Weights of a small transformer language model.
Size: 16 layers, width 320, 2 heads of 64, MLP 1280 tanh GELU, vocabulary 32000.
Architecture: rotary positions, biases, untied embeddings, attention and MLP in parallel.
MLP neurons of a small language model. Each row is named by its layer, matrix (up: input weights; down: output weights) and neuron, and shows model dimensions 80-143. Each number is 50 + 12 x the weight over its row's rms, rounded and kept within 0 to 99.
A block is one neuron, or neurons of one layer that tend to fire together. After each block is what it responds to, as a language model described it from the Wikipedia text at the highest values.

L8.up70:50 43 40 68 61 40 37 51 66 53 49 56 55 48 51 60 32 39 45 51 44 48 61 50 58 68 33 47 31 41 40 39 38 40 57 45 60 41 53 36 44 74 58 55 67 53 54 64 49 34 44 33 69 40 50 58 44 54 61 51 69 44 46 37
L8.down70:72 41 41 35 51 80 59 67 30 45 53 44 40 42 34 38 49 56 68 44 40 54 41 55 43 53 40 52 63 47 15 51 62 60 54 63 57 37 60 66 34 62 53 38 57 56 50 68 58 63 70 50 54 70 50 42 55 56 61 59 48 36 58 38
L8.up167:61 55 42 41 50 48 46 76 60 12 61 66 62 42 61 48 34 40 42 50 34 39 19 46 68 52 47 41 53 59 47 25 72 40 59 36 58 80 93 49 50 47 55 73 53 41 53 67 45 30 51 44 48 73 60 59 50 53 48 54 55 63 47 32
L8.down167:58 84 45 50 67 67 41 49 57 52 53 57 33 41 73 50 48 64 39 38 39 48 35 50 45 50 58 43 36 44 63 69 44 39 47 47 57 48 83 48 56 50 52 53 39 48 53 44 35 44 39 72 32 42 57 44 41 50 51 54 31 56 52 58
L8.up330:55 48 56 67 57 24 59 54 64 60 59 49 49 29 40 66 54 36 20 35 56 50 53 67 40 57 39 29 32 48 35 41 46 35 48 42 50 50 47 33 46 56 72 40 53 56 48 38 50 71 74 42 57 50 56 64 63 44 43 31 58 32 62 52
L8.down330:25 53 29 27 30 61 49 58 37 45 49 57 38 78 65 34 34 43 69 50 35 59 46 36 71 40 55 70 61 56 51 58 62 52 56 47 36 43 63 50 57 40 33 67 47 39 59 52 65 50 34 53 43 48 50 47 36 48 56 63 42 48 40 55
L8.up1058:28 65 42 42 51 64 55 55 67 26 52 53 59 69 54 70 58 46 30 50 59 21 42 13 52 63 62 49 64 69 45 59 49 49 42 41 53 42 51 77 37 75 58 54 48 48 21 53 56 35 60 57 41 65 48 55 52 43 47 43 36 51 42 53
L8.down1058:67 32 40 31 56 59 48 84 47 37 41 36 26 30 46 42 64 78 60 54 55 56 50 50 53 53 33 50 39 45 50 41 53 38 56 37 53 57 58 51 61 40 28 52 43 67 48 53 60 43 50 48 49 55 58 68 41 34 58 55 65 47 60 60
Description: Forms of have used as perfect auxiliaries before a past participle, such as having used, who had been, has been published.

L8.up93:37 46 78 59 37 38 54 37 61 35 19 52 49 59 47 56 69 43 57 70 43 64 43 38 62 65 61 64 55 70 40 64 60 45 44 29 53 56 49 27 46 55 49 47 52 64 27 52 47 39 58 48 55 70 61 44 68 41 44 43 74 28 59 45
L8.down93:65 59 47 48 52 55 60 69 66 66 53 36 55 52 42 50 53 49 49 54 48 27 44 46 44 41 48 42 30 79 29 55 45 46 44 31 61 54 62 56 56 35 66 50 49 48 64 62 68 73 57 40 57 48 71 55 34 50 57 57 39 46 39 58
L8.up373:16 54 55 50 56 56 40 80 41 46 37 31 46 31 35 52 64 43 47 47 45 62 55 25 70 63 47 48 35 50 41 51 50 60 41 45 35 59 57 65 40 34 51 40 60 51 48 44 72 55 56 47 46 67 45 69 50 60 40 33 78 58 29 56
L8.down373:81 56 33 60 39 49 52 40 54 49 60 67 81 56 49 47 36 35 79 61 48 58 38 63 47 58 35 53 78 68 67 40 49 40 52 56 57 40 55 32 44 49 46 70 39 41 75 67 51 48 41 66 47 57 65 48 56 44 66 32 47 60 66 39
L8.up415:44 54 63 54 64 24 40 55 65 60 49 46 72 45 73 46 84 38 31 74 48 42 29 44 57 40 62 49 79 69 37 53 59 62 42 55 35 52 63 54 69 27 38 49 70 61 29 53 48 37 75 37 48 62 49 41 59 37 61 48 63 52 32 67
L8.down415:61 54 58 21 30 48 25 57 70 50 46 32 69 61 54 53 55 45 69 48 56 59 47 48 46 48 34 62 56 67 37 28 50 61 42 61 42 52 53 60 58 36 54 57 52 52 50 71 63 49 49 43 54 52 51 63 50 51 62 57 56 45 68 51
L8.up537:71 52 66 27 78 37 42 66 76 34 58 50 65 63 43 62 44 45 48 64 59 57 59 67 41 65 48 59 53 58 37 39 49 50 42 65 56 56 53 43 43 48 27 47 48 48 37 54 47 57 49 48 60 26 54 52 56 53 32 38 36 41 26 56
L8.down537:63 50 64 57 64 55 47 50 53 49 60 57 61 41 55 50 53 59 56 59 37 62 48 36 44 37 47 63 64 63 29 68 57 17 54 46 47 66 52 34 65 64 52 61 71 39 35 55 55 42 55 28 48 60 50 54 66 58 44 35 43 39 40 18
Description: Inner word pieces and hyphens completing a word already begun, e.g. six-cylinder, two-storey, tomentosa, isomerization, especially after number words.

L4.up414:43 54 25 43 41 33 47 67 53 43 43 38 52 39 59 44 52 33 47 42 35 41 45 55 51 48 58 46 48 69 31 08 51 51 68 51 49 56 63 73 50 31 59 66 92 52 66 47 63 57 41 58 42 48 27 56 46 79 34 39 46 52 41 59
L4.down414:40 36 48 41 35 37 18 32 48 61 45 50 35 31 63 57 57 53 64 45 33 44 37 43 54 53 48 29 43 71 63 64 47 54 56 48 67 35 55 71 49 47 81 39 42 42 45 55 65 39 54 43 53 33 58 63 54 53 65 39 61 39 17 61
L4.up462:40 48 29 62 38 55 49 55 65 45 42 37 60 44 45 60 61 48 59 56 35 53 43 56 35 64 45 38 40 45 39 72 74 42 39 66 46 54 68 71 51 21 45 58 47 58 41 43 46 44 55 30 40 56 56 53 49 68 38 68 33 70 20 27
L4.down462:49 51 73 55 51 55 50 26 57 51 32 36 39 62 53 33 33 46 34 65 40 57 44 62 46 49 61 52 55 51 28 62 48 49 31 54 63 38 60 62 54 33 75 40 22 51 44 28 48 71 60 59 49 44 55 35 36 58 36 48 41 48 36 53
L4.up661:28 56 64 45 50 29 45 71 38 37 45 66 58 39 62 48 37 22 55 28 22 48 35 59 61 44 46 38 51 83 46 38 47 41 60 65 70 69 60 63 47 42 65 63 65 48 71 56 60 28 45 60 43 77 46 54 50 68 42 55 35 68 44 32
L4.down661:45 45 46 46 36 44 48 56 42 58 38 52 44 53 42 34 50 48 38 58 35 44 34 62 46 45 63 32 66 53 69 44 36 60 34 47 48 34 42 78 42 59 59 49 30 40 64 53 57 52 36 54 28 52 42 66 36 68 31 48 45 49 35 25
L4.up756:29 50 49 37 52 40 58 76 70 47 45 62 47 49 47 73 43 48 51 46 24 55 51 54 48 49 48 26 54 65 44 36 63 54 64 45 57 43 51 53 22 60 62 52 49 51 41 50 32 40 27 33 38 63 65 42 39 81 45 40 43 75 22 42
L4.down756:50 58 40 51 40 58 36 68 43 49 37 39 43 38 45 62 42 40 63 43 36 57 36 44 42 39 69 39 59 55 58 55 38 41 53 45 43 50 54 48 55 59 58 40 46 51 59 37 76 60 44 39 25 52 42 40 39 67 48 60 46 58 37 70
Description: Words opening a temporal or contrastive phrase, often sentence-initial, such as prior to, before, after, until, since and while.

L4.up42:36 58 64 45 65 53 51 64 49 43 40 32 44 50 43 37 65 46 41 56 63 57 58 40 40 56 44 38 35 37 24 52 54 59 54 66 46 48 56 50 29 31 66 62 73 52 44 35 39 38 68 40 46 62 55 65 61 63 32 44 48 49 45 56
L4.down42:53 44 50 50 47 60 64 58 57 54 64 77 46 60 63 47 39 40 42 43 83 55 29 55 28 55 67 21 51 36 56 35 66 41 21 58 55 27 59 57 61 41 62 41 53 67 56 74 50 49 71 38 51 27 35 28 33 44 45 54 59 49 50 26
L4.up170:43 48 45 58 67 39 41 36 51 37 43 47 62 64 33 56 59 51 33 60 40 61 49 47 36 80 73 24 42 56 31 62 56 56 46 48 50 69 57 62 49 50 51 33 76 45 51 50 53 37 54 42 56 55 55 52 54 62 48 40 52 30 46 49
L4.down170:61 58 54 58 46 36 31 24 56 55 46 53 51 65 56 60 63 72 74 51 77 51 26 42 48 38 53 30 36 77 20 51 72 56 68 30 45 66 59 51 53 57 48 58 63 21 39 43 43 32 29 46 25 50 62 62 43 26 64 57 40 52 62 56
L4.up631:48 43 48 54 53 33 24 35 53 34 39 29 58 50 42 44 51 57 38 63 51 55 43 33 49 84 59 33 46 55 37 56 44 55 30 42 43 75 65 45 49 43 55 56 56 41 38 48 51 31 34 63 55 48 42 51 37 60 36 34 51 36 52 53
L4.down631:43 53 49 23 61 59 42 44 39 44 48 53 19 76 75 31 47 61 49 55 55 66 37 52 68 49 39 63 64 63 63 58 45 46 57 47 48 47 23 68 38 39 44 29 75 60 62 48 45 49 47 50 51 42 31 43 41 47 57 46 39 51 58 43
L4.up803:28 51 38 59 50 53 39 51 55 43 34 43 57 48 38 24 26 52 56 60 53 53 55 24 57 74 30 42 40 49 27 30 40 66 40 41 39 45 52 46 36 55 34 61 55 58 48 54 61 40 52 51 78 55 36 42 49 58 55 44 55 31 22 22
L4.down803:48 53 21 40 57 69 57 44 43 42 51 49 71 53 48 39 56 43 59 58 51 46 57 18 52 48 60 45 67 55 05 70 48 32 48 44 44 55 30 64 30 34 42 72 89 49 42 38 72 35 47 69 54 51 42 61 73 61 38 39 50 64 49 39
Description: Word pieces inside Latin taxon and chemical names (tub, car, ure, op) and cell tokens in wiki tables, coordinates and stat rows (|, ;, N).

L6.up478:46 42 63 42 46 39 55 74 69 54 14 53 50 54 38 56 51 24 62 62 36 38 41 49 46 48 68 49 32 63 52 48 38 69 37 50 39 57 51 44 28 71 59 45 59 41 40 39 48 52 56 65 66 50 59 66 58 41 21 44 60 51 47 63
L6.down478:45 68 58 32 57 65 71 52 60 50 61 52 67 63 53 62 51 59 50 49 61 55 50 39 50 43 51 63 66 57 83 42 41 41 54 50 45 53 55 52 49 70 47 30 52 51 38 45 61 42 47 65 33 29 43 38 62 42 59 38 39 63 59 63
Description: Prepositions, "the", or commas that come right before a place or institution name, as in "anchored at", "Museum of Art, New York", "near Stenton".

L4.up501:48 35 44 62 46 35 48 52 60 35 54 49 51 38 42 56 53 40 58 47 50 43 44 47 42 53 43 57 41 58 48 44 58 54 60 39 60 49 62 65 47 46 73 72 42 61 58 65 32 49 51 62 46 61 42 54 73 46 43 67 79 36 57 40
L4.down501:61 52 32 52 36 66 38 39 42 61 56 61 31 50 47 58 63 62 54 32 66 73 47 49 44 50 62 39 35 56 44 64 44 56 60 35 33 51 36 53 41 64 32 51 40 35 47 41 38 53 61 46 43 48 51 71 35 55 58 33 26 68 72 48
L4.up532:75 25 43 35 70 59 30 80 52 43 62 40 41 33 54 35 66 43 57 32 38 66 54 52 47 47 64 42 46 34 52 39 57 70 38 47 58 60 82 69 40 36 53 55 63 59 52 74 40 43 53 36 35 65 58 67 69 55 15 48 39 48 56 44
L4.down532:41 53 20 48 34 47 59 52 46 62 41 37 68 76 30 70 40 48 42 43 26 40 58 51 45 39 32 30 24 62 30 39 51 44 49 57 67 51 68 57 51 69 42 43 43 45 65 43 53 49 45 39 42 68 63 45 51 61 65 64 48 52 44 47
L4.up958:32 39 49 64 59 43 26 60 64 44 21 43 57 31 46 42 46 50 55 73 40 55 54 46 36 70 55 28 46 66 44 57 37 49 42 29 46 43 56 60 55 59 48 69 59 85 53 74 26 39 69 44 56 56 54 50 69 48 40 27 58 23 51 31
L4.down958:48 44 35 46 41 57 67 45 48 26 44 65 47 48 41 30 60 42 56 51 66 59 52 65 39 53 52 47 45 39 43 56 52 54 47 50 55 51 34 32 33 30 28 88 52 31 45 63 53 35 41 56 42 76 51 62 35 74 80 52 51 56 57 53
L4.up1021:52 44 41 48 55 56 71 68 59 43 50 36 48 48 64 36 55 47 50 55 44 78 65 37 39 58 53 22 69 51 37 38 54 56 47 45 74 44 56 71 43 54 59 52 55 74 57 45 44 58 35 47 65 64 63 39 66 72 67 50 53 43 49 44
L4.down1021:24 51 31 42 40 61 66 44 65 30 57 38 63 36 44 52 40 41 44 59 57 58 61 42 43 46 54 63 45 47 50 58 45 49 56 46 51 37 49 77 45 50 62 25 69 42 59 55 68 35 21 65 28 29 39 55 64 40 69 54 66 53 53 58
Description: Pipe separators after numbers in score or medal tables, plus linking words after a phrase: has, had, having, by, after.

L8.up676:42 57 35 50 49 46 32 66 51 45 40 46 58 47 43 58 52 45 39 49 46 35 37 44 29 46 62 44 37 47 49 54 50 67 65 48 50 45 73 51 49 57 44 43 56 41 43 48 64 43 42 45 59 65 54 51 62 65 41 44 32 77 23 54
L8.down676:59 71 39 35 56 58 47 63 60 54 46 41 62 52 65 51 48 43 62 31 59 41 54 45 14 39 57 66 51 53 67 59 68 61 78 50 36 45 35 47 35 61 27 30 28 52 40 49 69 58 50 34 37 51 51 48 58 45 38 49 25 55 31 53
L8.up769:51 29 58 34 50 35 58 53 38 43 33 74 60 52 67 43 51 38 59 58 58 21 60 26 56 52 40 51 52 53 41 53 45 66 44 36 48 59 63 26 37 64 58 35 52 51 46 57 64 25 79 43 56 48 59 52 72 51 39 39 33 42 32 55
L8.down769:69 35 51 37 58 52 38 47 36 36 42 58 67 69 55 58 48 54 51 49 49 43 57 18 53 45 32 64 54 50 72 48 62 57 78 38 38 38 51 39 39 56 45 43 47 41 43 57 59 45 60 53 56 57 53 38 56 44 39 41 47 40 48 41
L8.up980:20 42 71 49 61 52 26 77 49 55 46 40 75 44 36 66 45 64 62 37 62 40 62 56 40 67 49 37 27 60 44 37 31 30 56 70 24 46 63 49 58 47 42 52 69 57 32 32 46 42 67 45 61 71 50 55 33 53 50 34 38 48 49 37
L8.down980:49 30 49 31 40 66 36 39 56 60 51 59 37 61 48 54 39 79 69 48 42 43 39 63 25 70 54 57 50 75 57 51 60 68 68 54 36 39 59 44 49 59 33 52 57 50 57 42 55 53 50 61 37 64 32 47 53 51 47 45 49 60 51 44
L8.up1208:30 37 53 33 53 38 42 59 44 37 53 48 69 42 39 43 47 42 60 51 55 31 53 42 37 40 41 41 35 35 48 41 40 43 91 58 50 58 48 56 40 76 49 47 54 52 45 44 47 45 45 34 57 85 53 56 60 74 52 48 44 36 38 56
L8.down1208:71 44 43 49 49 77 48 43 52 45 59 51 51 67 51 44 63 54 65 51 68 30 42 33 47 43 64 54 39 73 58 40 55 56 55 59 52 26 52 36 44 60 41 60 28 62 62 67 65 50 42 52 42 48 36 39 48 32 47 55 57 32 46 38
Description: Prepositions and commas that introduce a place or date following a site, route or event, such as in, along, across, of, on, or "Museum, Vienna".

L6.up785:42 53 29 55 64 49 29 58 55 35 45 39 69 41 43 58 37 63 55 79 46 37 50 44 53 56 47 39 48 53 33 68 53 38 67 38 55 61 56 40 29 53 50 38 78 39 48 77 46 47 62 46 59 63 60 46 53 51 43 55 45 61 37 52
L6.down785:44 39 49 63 75 52 28 50 41 43 25 37 33 58 37 62 66 68 43 36 58 37 57 25 68 46 50 43 23 61 31 68 67 55 46 49 31 69 73 48 39 37 34 56 67 51 51 49 40 17 48 56 66 41 45 38 40 68 49 56 20 56 56 33
Description: Opening or early fragments of words split into several tokens, often right after a hyphen, such as co-ru(ler), ery(throcyte), epi-le(psy); also some table pipes.

L6.up783:25 43 71 39 71 43 35 44 58 21 39 39 49 45 53 69 66 66 43 76 34 55 65 55 64 59 44 34 36 47 44 54 43 69 59 44 37 61 47 40 46 36 40 32 65 37 40 66 56 70 62 20 39 64 56 59 57 56 49 48 39 29 31 49
L6.down783:54 53 47 33 59 42 48 62 53 45 36 55 43 45 47 43 66 52 46 51 31 48 43 43 74 51 50 56 54 46 42 53 39 39 50 33 29 50 58 62 52 53 44 53 59 51 50 49 57 50 56 54 39 62 48 49 28 47 59 37 39 36 43 48
Description: Separators and slot words inside technical reference text such as chemical names, taxonomy boxes, gene tables and coordinates, e.g. ";", "family", "-".

L8.up55:51 58 48 39 45 57 51 41 61 39 27 47 63 42 51 41 34 55 43 60 24 31 68 71 49 49 61 30 47 70 53 44 63 49 53 56 42 57 58 41 46 62 83 69 65 61 34 59 38 51 73 58 62 54 28 63 52 67 30 36 47 55 56 34
L8.down55:39 48 55 63 66 63 55 60 41 45 40 45 49 58 59 50 57 46 51 46 67 57 62 36 42 38 51 55 52 37 00 56 34 65 40 58 43 41 45 48 37 43 53 27 42 49 37 44 47 68 48 39 26 43 49 54 33 40 62 58 53 52 45 53
L8.up650:54 45 50 44 42 47 30 58 48 43 37 45 64 58 57 56 47 39 55 45 37 55 50 54 58 65 78 46 37 62 51 34 62 36 60 37 49 44 61 38 53 53 52 49 43 48 40 56 46 35 68 45 60 49 76 58 53 46 36 42 36 66 50 49
L8.down650:63 58 58 69 53 50 47 43 40 46 27 46 58 36 54 57 53 62 67 33 34 49 59 43 42 57 32 47 45 47 00 47 52 53 50 69 70 51 39 28 47 45 40 39 40 29 33 63 38 47 35 44 29 51 50 50 35 36 61 65 52 43 63 61
L8.up667:27 52 41 53 40 58 50 45 46 10 44 53 48 30 37 36 54 43 47 61 36 46 57 36 54 71 27 43 56 73 47 54 76 57 55 49 56 61 39 49 33 60 35 47 47 57 65 49 47 42 42 56 70 48 50 50 59 66 55 47 56 45 51 26
L8.down667:49 52 58 55 61 55 58 53 52 53 47 56 53 61 57 52 64 61 38 47 39 55 34 67 61 57 62 63 56 36 00 45 51 41 32 56 35 45 56 47 46 39 49 51 57 49 52 60 59 59 49 55 40 59 57 55 49 58 43 48 61 43 45 34
L8.up877:50 47 30 55 47 27 48 49 54 46 52 69 60 44 59 42 47 54 44 48 56 46 64 55 44 41 48 44 55 78 45 60 49 50 59 47 52 49 60 49 57 30 51 70 47 60 54 70 50 38 48 69 63 62 33 46 52 64 29 24 53 56 54 28
L8.down877:60 44 58 59 82 59 60 50 39 48 38 49 50 53 69 60 62 51 62 38 45 48 50 38 47 51 62 56 54 51 00 52 49 50 41 55 46 46 44 53 36 34 57 40 50 54 38 43 43 50 45 56 07 40 70 69 47 47 55 54 63 49 41 53
Description: Line breaks and periods that close a sentence, list item or table cell, e.g. after "…on his feet." or "(age 42)", and table pipes.

L4.up248:43 48 49 52 34 27 60 52 53 40 35 72 50 40 56 34 33 25 50 43 36 71 57 59 61 42 30 45 54 77 57 37 56 63 69 28 63 44 55 38 49 67 37 66 42 65 49 61 62 33 48 66 69 58 59 66 67 51 35 47 59 46 39 41
L4.down248:53 44 61 57 34 44 45 40 44 33 53 66 20 33 44 40 20 58 41 56 36 54 56 48 51 63 45 51 38 64 99 52 49 51 40 55 52 37 58 71 59 66 55 48 56 62 45 57 40 29 63 54 60 45 63 51 45 59 40 53 47 48 50 51
L4.up595:32 52 32 57 43 46 39 57 50 38 22 48 49 53 72 67 43 48 64 64 23 36 62 64 57 46 35 14 41 52 44 48 45 65 41 37 44 47 39 46 60 60 56 48 40 54 55 61 69 61 74 67 60 64 48 32 45 44 25 52 58 59 31 47
L4.down595:32 35 51 53 27 35 35 54 55 51 52 53 72 37 43 29 39 34 46 64 34 67 64 42 73 63 45 42 38 60 81 55 55 54 62 27 43 44 43 50 53 67 42 59 52 66 32 63 49 45 38 49 50 57 44 49 50 57 54 47 51 24 35 50
L4.up789:30 41 41 50 28 30 38 56 63 50 40 78 67 47 49 57 47 35 45 32 45 62 66 64 61 46 44 43 46 63 51 35 50 56 75 32 45 50 60 46 62 64 62 42 48 46 60 44 61 41 59 56 60 56 47 55 47 61 49 31 64 55 27 44
L4.down789:51 63 53 58 32 25 51 45 62 48 48 42 44 36 49 36 38 53 53 54 35 48 32 55 60 51 40 36 48 64 99 62 53 52 57 66 42 54 45 54 53 54 49 46 46 61 35 46 53 45 45 45 51 55 44 42 58 33 47 42 43 55 41 46
L4.up1065:53 41 16 55 51 32 55 68 51 25 43 59 50 39 51 54 25 36 48 60 31 53 44 54 55 62 32 39 66 51 39 38 69 60 30 27 63 46 66 43 57 58 66 41 43 58 46 53 64 55 47 68 53 81 40 51 55 56 48 50 59 70 50 42
L4.down1065:43 63 48 39 45 39 44 43 63 37 50 76 54 25 54 46 33 44 44 49 37 61 51 48 45 42 33 65 57 62 97 52 46 67 51 29 42 39 67 67 51 68 28 56 48 44 31 63 59 35 53 61 67 51 48 49 72 62 42 64 43 36 51 61
Description: Fires on the period or line break that closes a sentence, table row or list item, often before a paragraph break, e.g. "turbine." and "Nandor.".